MLP neurons of a small language model. Each row is named by its layer, matrix (down: output weights) and neuron, and shows model dimensions 144-239. Each number is 500 + 50 x the weight over its row's rms, rounded and kept within 0 to 999. Numbers have three digits each.
A block is one neuron, or neurons of one layer that tend to fire together. After each block is what it responds to, as a language model described it from the Wikipedia text at the highest values.

L8.down2:474498436497446511515511523617508525537563523491543468562432526424579399468485515365449534546614486448524481419600518481526430498524443456519540453496561495452534507520495465491441470496557567440410512486476539517467577626498541442495530473496543426485459554447495574504571460470496561410
L8.down86:558450499551477495525498433495441462438581477426420486488529450544461407616515508592479562479425559517475436464517471405539532560581508471542491533478503590477569580524450509516500530548482553473484517487464513481560505390473441573456480505585474507391533561516470510473482461525448510485
L8.down263:462498508551512529520437472549399390448512369530450548426454544545469502505394470470498407516491391370496473489513523478505515517481426547497528547516456517418528516574418536455517500516536465494508502539496504615410415656490451545498523512454493551469530388510537437499552526507523519555
L8.down894:461474440447510519460458467417528490492452533505467460564534423397601467441503546515508541524543456508559467450431521489517518542512453469548457477512501471500559623553497482492483544403468487511573552508493466587611408518486528499580489487427518427484452544483469612505474520489543515491
L8.down926:452490586498509517534477508503515512472475527482516564545513491500543510508438516529509537515539410439457570514522477479554547590603469455513453626479478473485431538439404456595514526472527528481478574434473528458565446512570491562465505605442530516467523559396515587454534533512501489465
L8.down1110:492503449470460562463449423448531483425500595474435513447538409440479461487526593459538462600515503467472480508476504435558485454482536560530437584542418607514553413495505521500545442605541526517470513495471496478533511551556453470491486417481524490515478543409525414489509463487469475481
L8.down1272:429429466557436461446477496494421524471573451524443483541568473512581427485428490564450497540447516551431553519551527444489540605527482402428491537523488596498455529474424546579567522510442410509549522410451515511508517484452470463494469527514525499487492601537418576516484432578562395497
L8.down1437:577417518528572440529507560526605468454570423508446481489510434488527574479546567508527513471486510410478571441520475530525531472498329499514453467552448498491511506574482554502465448456485506438496502535515558534527495568494540488538541541525476524573471482416519487462498504507534550468
Responds to: Opening quotation marks. Opening quote marks mid-sentence that start a quoted phrase, nickname, or title, e.g. calling it "inept, described them as "addictive, Curtis "Super Fly"; also weakly plural endings such as -s, -ers, -les.

L6.down386:507525585454503425492455485462608476465397506484602528455509491505457477498452477504372558443503484449581511468527511497497542527425563476524449474532588430517417589564523538654444433462452451452449537502564562432437510481544584525508413548518607543443551541443492539491459454520526587466
L6.down1151:518494561482494465565442533480576504394522545490479491564545510548521415464510519579524538541450446557485492528475460367364472519485495503473529465448483481525438463562443500537462470544459511434480482465547465510549438529477652515464539507528559543477512555464534587423486555360551462559
Responds to: Quantity and count words. Number words, digits, and the "of" in partitive phrases, e.g. "Thirteen episodes", "One of the", "the other", "merged the two".

L8.down423:537494554519455491484431491469553437453405487466537540517564516497560428471494494598467467571492530523518429518494503466513507533472517525456422490502491545485507533491484563553474497511429617514425492525562545395512488447500491406517513555431428493450525565503514535374450408469499551487
L8.down470:477464533506405449476584469538511396458520495461472469500472505503499558508467475493529490436458590495550501471583494574406542568526490477544541540539480523512491437480481562458541497515552485483532444495505478438500496542562519508540559408496538432515541505509449471421582604510616543481
L8.down609:551519497527491541513534478510452417398550406536535486514521466570525439574534537499472530505568464543490472527549502457499469483545508401557532492556502586426473491436459608483596485516508546365462573442473538541500460513484559477444469439575499459480561511531598497492550488513559540522
L8.down825:548416453577593519483514463532498508518479491530564568450433440465597523486492491466400555423553496476476555508482578498501432511514508463579441468454532461451399532582466536522495401490402470486506433501554508582487520490486490500498532518481478421452555524425464466496481539441481480423
L8.down832:542436446562503522469525496503536491543431545464476497517518483589512552576439503509478445478490412497445485529486461426511568574483481499518525449448590570546597433448538424536459506532487479552457531560457610512575451576509484487493461527406522537459475620558455501491469472536481477503
L8.down1284:546485548487541467445500515532503459456483530569547550513461424478512464466493556494484576541526505489629474447518487520448522615463558481529479531419477512532501422492515508483455516569451370483491578490439456506446502449458446459549542509440545518589477484564462574460423512455471527480
L8.down1404:465466370538474475493487416389415615426554537550405555466472494378557400482448565529552563542474424501568479473533521513577433530458532408458541587594499504434498488496550546558402494563464519487446443512565485487446463472474431486494482609349401519529506476508443463532497496490512503368
L8.down1465:471379460617485511535507481523489581504445487478581529441461525513534531417530437440451522421519476497521421458551502526525491522566454567426461504486402500463555512538518457496554510507453433516470543584518437420466464503476525563601462506480508410457453585498517490582451532569536598487
Responds to: Partitive "of" after quantities. Fires on "of" after "one", "both", or a percentage marking a part of a group, as in one of the most and 0.1% of, plus "all", "among", and digits inside numbers.

L2.down14:439549508477361450515499483465447502453446528360547530465539498556536472456623474504448606468518482503570490490490545483537470563369518482462553530556562577444457532545502480466439468531504458499523459475442488419511519464610487488437531439564587511538435432491498467540497467532552554475
L2.down920:548468531482497511488552523451465455535514579418477482423490478548518518555466552516483528506452471555519626493533488564450553422441546536416498461485437530440408422410576480559578540470520504459561525484532543544520581535499502514592488484547562556490501586502477414482458471462514584512
L2.down1430:445398530571525527516482479513482479381504522413513506495484500545467484479483466608495539436540563552506507478492442468580540464451564529534495515470575560550562560491516444519397441523530527542638576529517417484457552459585551509522511380469577555492559475446487503455476592459570504488
L2.down1506:538509485509503401463404463503538542425488414508466460452538547527517493526493576499521396483509449438393552531500485519512589541479482406434549562505520482561425650478464535584462525501525605576497597532558401520530469529546501461461536587556493454417475542579481467396513487478479523346
Responds to: Quantifier/time modifier words. Short words like all, later, early, more, high, close, often the "ll" completing A-ll (All, Alliance), also "All-Star" and "years later".

L2.down5:479395560539509526522505452463557506511481461523452560590532494456501513578483523437461478535474489462504458573492613457606506490530416443575544473585455555492532484509402423452489431442537557492457474414480447463478514437461455486505415589539583594451576582587500555539439485576487496566
L2.down892:545363427440477512584526501371496440477586511519490463506473510494443518428470468530538406504533481448502472594505547492398610491491477508553489523534380500439509561638495409455412503478489464536385525534492484433506586528442523398433445527484513501495503535496502507533533505484476530528
L2.down1202:406428438530510515567580509512527482493497557486553536564512475551542495561519584509522482445435495411465488525421481480479492510496481515499565480420508609487374502515513462443438539451432423492473502562584456630434512474542524491562500512513476450475562513495443526443472534474484480420
L2.down1527:521462500501501476521481451461418548531539463520541466512498441481564519625414548469524498507554530410392558518524543479527482433555452492509533517451521493556474500516561563464506504509454493539565527551525468432424480523499463486492488533431523447518477499606542573500539538534454418557
Responds to: Opening quotation marks. Opening quote marks (", ', “) that begin a quoted passage after verbs like argued that or stated; also word-initial pieces after headings or table cells, such as E in Entrance, or ===.

L6.down308:508539497587443456547568537489534449494517475437565452479438487511547454520526447522484492479404477567530472515537521453452512511501500537563460485487437524515464466510496494473545472454521531441436506440545436426460480474493518475355496481588518466498482414432384417496469562523564510530
L6.down523:521516442527467512507551455403527567422518453575507575471506395489445551500508491524502430507518431522574508592457434425380500477481541479505447508536427509485437499506479528489492416446497602547462486381513480508340445422465529449466405536528549536510461554537483499462448470475498488469
Responds to: Plural noun endings. Plural suffix tokens ending a noun (s, es, ations, ers, ities), often split words like challeng-es, tre-es, chur-ches, before commas or of.